{
  "d_model": 192,
  "bias": "none",
  "init_std_qkv": 0.0361,
  "warmup_steps": 200,
  "batch_tokens": 32768
}
MLP neurons of a small language model. Each row is named by its layer, matrix (up: input weights) and neuron, and shows model dimensions 128-191. Each number is 50 + 10 x the weight over its row's rms, rounded and kept within 0 to 99.
After each neuron's rows, "fires after" lists the tokens most often just before its 100 highest values on Wikipedia text that the model never trained on.

L6.up901:45 40 40 44 55 40 31 47 46 48 66 33 46 54 33 55 52 61 64 36 60 54 43 47 56 36 55 51 55 38 54 54 63 42 47 57 46 44 54 50 57 43 46 65 57 54 68 44 70 65 41 54 62 46 66 30 45 43 61 46 51 57 46 61
fires after: " comm", " gr", "-", " C", " l", " n"

L11.up103:58 71 58 53 46 45 57 52 58 47 43 48 56 69 38 66 49 48 71 44 41 51 55 58 72 46 41 32 54 52 38 51 51 49 57 58 54 44 45 62 28 51 49 76 63 40 40 52 44 67 44 35 43 58 44 45 45 49 38 54 43 55 23 58
fires after: " the", ",", "ist", "==", "uc"

L4.up848:48 41 54 58 47 45 61 55 56 61 58 36 58 43 39 66 55 45 41 44 69 45 33 41 46 46 64 50 51 34 61 55 55 40 24 45 53 56 47 41 49 55 47 47 45 32 48 46 60 42 52 44 45 49 48 58 61 50 38 62 61 40 59 60
fires after: " Comm", " comp", " M", "le", " part", " L"

L7.up494:41 49 48 65 50 45 65 62 52 74 59 54 38 37 57 51 59 41 52 29 58 74 39 50 32 29 44 67 49 54 54 56 49 67 46 47 51 46 58 41 51 63 48 54 58 54 58 50 50 58 54 71 44 56 57 38 59 39 62 53 67 35 46 51
fires after: " in", " to", " pro", "ap", " In"

L11.up317:45 57 66 67 52 67 45 41 64 48 60 57 54 46 56 41 46 50 38 63 50 39 32 55 45 46 55 41 51 61 53 49 37 47 59 60 54 42 58 61 62 44 66 55 66 24 58 53 31 37 47 20 59 69 45 36 61 58 57 61 51 69 26 41
fires after: " w", "ep", " s", " kn"

L4.up529:59 50 55 61 55 48 56 39 63 34 53 41 57 61 74 48 51 47 64 63 50 60 53 43 46 32 38 52 37 48 31 45 50 53 61 39 62 50 75 62 48 51 50 55 67 54 75 65 46 52 52 26 45 58 45 35 55 47 57 31 69 50 40 50
fires after: " s", " w", "ar", "m", " m", "om"

L7.up16:58 37 37 38 59 46 56 59 56 42 61 56 59 38 39 55 48 42 56 64 46 56 65 41 60 45 47 54 54 62 26 51 59 46 57 57 49 64 62 50 50 54 47 39 52 53 44 25 38 52 53 49 57 40 50 56 70 44 65 46 66 48 50 42
fires after: " d", " D", " \"", "D", " a", " M"

L9.up618:61 26 66 51 62 52 45 62 41 59 56 66 68 42 65 51 44 46 65 51 45 43 38 68 50 43 40 45 48 64 41 67 35 41 54 40 56 53 46 51 50 59 48 58 56 66 41 49 49 53 42 50 43 56 59 52 63 38 53 51 58 46 56 36
fires after: "19", "v", "st", " B", " pro", " L"

L6.up654:59 50 38 65 44 41 68 46 49 51 52 35 59 52 51 51 50 46 62 56 55 60 48 33 50 55 55 55 41 48 58 51 30 47 49 43 48 62 35 48 49 66 49 38 38 46 53 72 52 54 43 40 67 44 33 59 45 65 50 55 46 32 28 59
fires after: "it", " ind", "iv", " cons", "if"

L4.up333:50 40 72 51 70 40 52 48 56 47 42 37 52 30 64 58 50 39 42 44 47 59 48 76 52 62 52 45 56 47 50 66 47 31 42 71 56 57 77 54 40 44 50 39 55 53 59 64 45 48 48 57 45 32 51 35 54 39 52 44 59 46 41 63
fires after: " F", "f", " For", " In", " A", " des"

L4.up119:51 32 50 45 48 51 34 51 51 50 37 52 48 38 55 61 41 44 61 40 31 56 40 52 35 59 32 50 55 40 52 50 51 47 26 53 54 63 48 30 41 58 38 71 65 61 44 48 41 57 53 51 51 49 55 59 63 31 65 57 41 45 48 39
fires after: " B", "rit", "r", " L", " Bl"

L7.up276:30 58 61 56 64 36 51 62 57 39 37 53 62 37 24 66 53 41 71 57 46 60 47 49 42 39 49 49 41 50 47 49 50 41 47 55 53 58 45 43 47 51 55 46 48 55 50 38 64 54 37 36 51 62 45 47 58 58 37 49 37 55 47 37
fires after: " d", " D", " comp", "D"

L4.up122:57 46 29 52 46 37 71 37 51 45 57 55 39 47 61 66 53 32 32 59 47 57 53 23 51 39 70 49 55 49 50 50 49 45 54 47 27 37 54 50 31 63 45 69 57 48 53 61 58 41 62 28 58 59 46 62 43 53 55 46 63 64 66 45
fires after: " m", " d", " f", " M", " p"

L7.up754:59 45 51 51 57 51 59 61 51 52 40 58 38 30 35 39 51 48 52 41 43 64 54 49 56 43 55 60 68 55 43 46 47 70 57 53 53 67 55 47 49 55 56 28 47 35 56 41 53 40 56 56 56 43 49 47 44 45 55 47 63 51 57 43
fires after: " in", " In", " on", " de", " to"

L7.up11:49 24 50 60 37 46 39 43 43 57 60 56 64 40 39 44 53 37 45 55 61 41 69 43 44 37 66 57 50 52 33 69 46 66 31 46 58 37 40 24 57 68 40 56 48 33 45 47 48 50 57 48 51 61 60 62 53 49 41 62 70 32 33 63
fires after: ",", " b", " to", "n", "l", "il"

L6.up916:39 67 42 74 55 44 41 51 54 60 66 44 58 47 56 47 52 25 42 47 55 36 49 52 49 58 38 45 48 48 52 47 34 67 60 62 52 50 34 56 43 36 53 67 56 52 37 48 68 49 42 43 59 60 45 56 42 59 47 47 51 45 62 60
fires after: " sp", " r", " sc", " rec", " pl"

L9.up334:44 44 63 40 53 61 52 47 67 57 57 41 41 59 51 49 45 46 41 33 60 57 59 45 55 50 45 57 41 54 60 44 52 51 57 46 52 56 58 47 67 42 58 38 40 54 49 52 47 43 27 51 56 63 46 53 34 53 37 72 52 61 49 31
fires after: " ", ".", ","

L7.up512:44 67 49 43 55 38 25 65 38 53 51 38 65 57 41 54 50 41 51 50 43 39 41 31 47 48 52 45 45 52 37 33 65 44 49 55 44 50 55 52 54 30 57 49 49 50 58 48 53 40 57 42 69 40 61 50 55 51 48 63 42 52 41 67
fires after: " C", " n", " w", " ", " N"

L6.up96:42 50 61 52 56 49 43 49 52 50 28 48 49 32 51 65 45 40 47 36 60 49 51 47 58 45 27 64 44 32 51 53 48 55 48 61 56 47 61 40 43 36 57 36 32 46 54 42 70 43 60 69 46 47 47 36 47 41 58 49 72 39 57 63
fires after: " in", " In", "C", " For", "ce", "f"

L6.up272:64 51 48 29 57 36 50 58 48 50 49 53 55 46 61 45 46 64 50 50 33 54 49 35 43 64 46 55 57 59 39 39 27 63 56 55 53 52 45 48 71 58 64 46 49 39 65 46 49 49 48 44 53 60 35 39 54 71 65 78 69 51 40 71
fires after: " p", " F", " P", "°", " f"

L6.up866:55 54 30 64 42 50 41 57 48 69 75 63 50 52 68 39 62 31 38 41 47 38 48 45 52 42 52 69 62 51 49 45 55 45 57 59 54 46 51 31 53 44 66 63 33 45 61 75 52 43 42 51 55 48 53 46 51 71 46 39 64 45 51 52
fires after: " St", " pl", " st", " Pl", " sc", " Sc"

L7.up911:62 53 60 39 43 31 68 32 56 44 53 45 62 49 51 62 47 65 36 48 52 52 55 47 49 49 63 43 33 32 46 57 33 63 54 66 59 31 53 35 40 46 39 52 57 51 38 62 54 33 63 27 47 47 56 41 49 46 66 54 65 41 50 60
fires after: " M", "on", "m", "a", " m"

L6.up826:61 45 39 41 51 30 34 66 66 48 55 73 50 28 54 57 65 52 42 56 31 45 52 48 61 61 41 65 39 42 51 38 36 50 46 40 56 55 53 37 42 51 48 51 40 34 52 70 67 27 53 34 41 71 34 45 61 60 49 61 64 72 56 43
fires after: "-", " F", " R", "ul", "iv", " P"

L11.up36:67 56 50 56 68 42 59 39 53 43 51 42 64 58 46 51 43 40 34 46 36 51 47 50 56 34 35 45 41 73 39 32 60 55 39 54 68 71 52 49 51 42 43 44 63 42 57 38 55 54 58 36 48 58 30 49 69 56 61 34 65 44 45 58
fires after: " d", "d", " D", "oc", " C", " L"

L10.up654:49 53 56 62 44 53 68 54 43 38 69 42 58 45 36 52 55 53 43 43 55 67 56 44 47 50 51 43 48 48 38 54 66 50 41 53 60 27 57 55 49 41 39 42 71 39 43 65 46 52 43 43 54 45 48 45 61 54 44 61 57 49 61 44
fires after: " to", " d", " m", " ret", "m", "ed"

L4.up561:56 48 49 69 53 43 63 61 45 50 53 48 61 59 64 63 34 37 46 41 52 34 46 45 60 59 64 62 72 58 66 47 61 46 41 54 51 44 59 29 81 53 49 42 51 48 43 40 57 41 59 47 43 43 47 37 63 32 49 64 46 44 62 47
fires after: "st", " Comm", " In", " M", " For"

L4.up577:65 38 62 48 37 53 27 68 53 45 22 44 65 53 50 50 46 45 58 58 44 56 53 42 54 54 56 48 47 40 56 48 57 44 53 63 48 50 46 51 62 44 59 53 64 70 56 50 50 39 51 62 52 61 63 46 62 56 42 61 62 54 55 42
fires after: " S", "S", " s", "m", " Sh", " The"

L7.up696:45 49 48 53 45 52 46 50 75 40 88 40 48 61 59 52 27 49 57 54 54 37 54 81 53 69 57 58 31 59 54 42 64 51 29 55 37 55 48 70 65 46 29 57 62 54 36 48 38 60 56 51 56 31 48 44 47 38 41 41 54 47 63 63
fires after: " de", " b", " m", " B", " dis", " T"

L3.up197:40 65 52 59 44 36 50 39 28 61 43 39 50 65 42 66 63 51 52 45 35 26 52 40 66 35 54 49 39 48 49 64 54 65 41 42 55 33 55 60 50 42 29 66 50 49 45 40 61 38 52 45 59 30 68 39 36 49 47 45 38 31 37 55
fires after: " |", ",", " the", " were", " of", "|"

L9.up69:48 78 53 37 54 35 35 56 38 45 61 56 49 49 39 37 43 39 37 44 63 41 65 39 49 46 38 74 45 61 53 53 46 54 54 57 37 49 51 60 65 46 49 35 44 60 42 51 56 27 41 52 62 58 47 68 53 59 49 56 67 54 35 47
fires after: " |", "orn", " ", "u", "|", "("

L7.up137:50 43 62 32 59 59 45 49 53 36 57 45 50 54 59 56 47 51 45 55 45 41 46 39 61 35 54 42 57 38 56 37 62 31 49 45 27 66 65 33 50 59 47 55 79 65 51 46 50 44 50 59 50 30 55 59 32 63 64 47 48 45 49 34
fires after: "y", "'", "a", " I", ".", "h"

L10.up672:51 51 37 30 51 62 56 48 61 43 35 45 62 39 53 60 41 52 35 78 46 39 63 45 41 30 61 40 46 37 63 50 41 54 54 47 59 61 58 39 58 49 44 45 59 54 44 53 46 56 54 50 47 46 46 50 41 46 68 57 57 52 57 65
fires after: " M", " A", " the", " a", "al", " m"

L4.up235:49 46 46 46 45 51 42 65 55 47 62 61 34 63 46 61 44 57 50 68 38 62 42 43 45 65 58 51 42 44 45 55 36 40 67 63 40 41 49 37 48 51 33 52 50 64 67 48 46 48 58 64 54 51 48 46 55 56 68 47 50 66 77 49
fires after: "f", "ur", " t", " m", " n"

L4.up871:45 51 38 39 35 28 48 66 51 42 42 32 59 62 61 56 45 52 55 51 42 48 54 52 32 60 35 48 28 49 53 42 60 39 45 41 48 51 49 36 69 56 61 45 45 55 37 47 44 45 38 65 62 55 55 48 62 58 63 67 41 63 39 34
fires after: " C", " U", " S", "S", "nd", " Z"

L10.up294:46 54 62 55 55 42 56 35 53 30 54 46 55 51 39 49 42 50 42 39 54 69 28 50 72 69 33 49 58 42 57 39 47 49 40 52 38 47 58 47 65 35 43 39 58 46 31 52 61 55 53 83 59 35 39 47 46 45 64 45 59 56 48 46
fires after: " the", "In", " in", " In", " Con"

L10.up445:39 34 62 67 42 30 43 57 47 42 27 46 53 45 55 46 46 50 41 61 73 30 65 38 50 61 48 41 51 60 32 53 25 62 58 40 53 54 44 40 67 48 61 55 59 65 56 54 51 44 55 47 55 49 58 56 41 53 39 44 36 43 26 56
fires after: " ", " Al", "il", "l", "g", "ing"

L9.up878:32 63 61 42 39 53 43 63 62 30 66 42 53 61 60 50 51 63 55 66 65 45 54 50 65 43 54 27 46 47 49 46 81 36 37 73 32 55 51 55 49 46 45 56 58 40 53 42 60 48 45 35 43 38 51 52 69 43 52 56 62 28 46 47
fires after: " C", "am", " I", "om", " W", "y"

L10.up269:56 46 59 59 59 75 51 41 57 35 54 55 46 76 48 43 56 42 37 39 41 50 54 51 55 54 35 44 36 60 41 35 36 41 50 52 65 54 66 43 69 31 36 53 46 32 46 58 47 53 43 34 45 42 42 48 50 57 50 49 44 55 61 41
fires after: " l", " w", " L", " ", " y", " Y"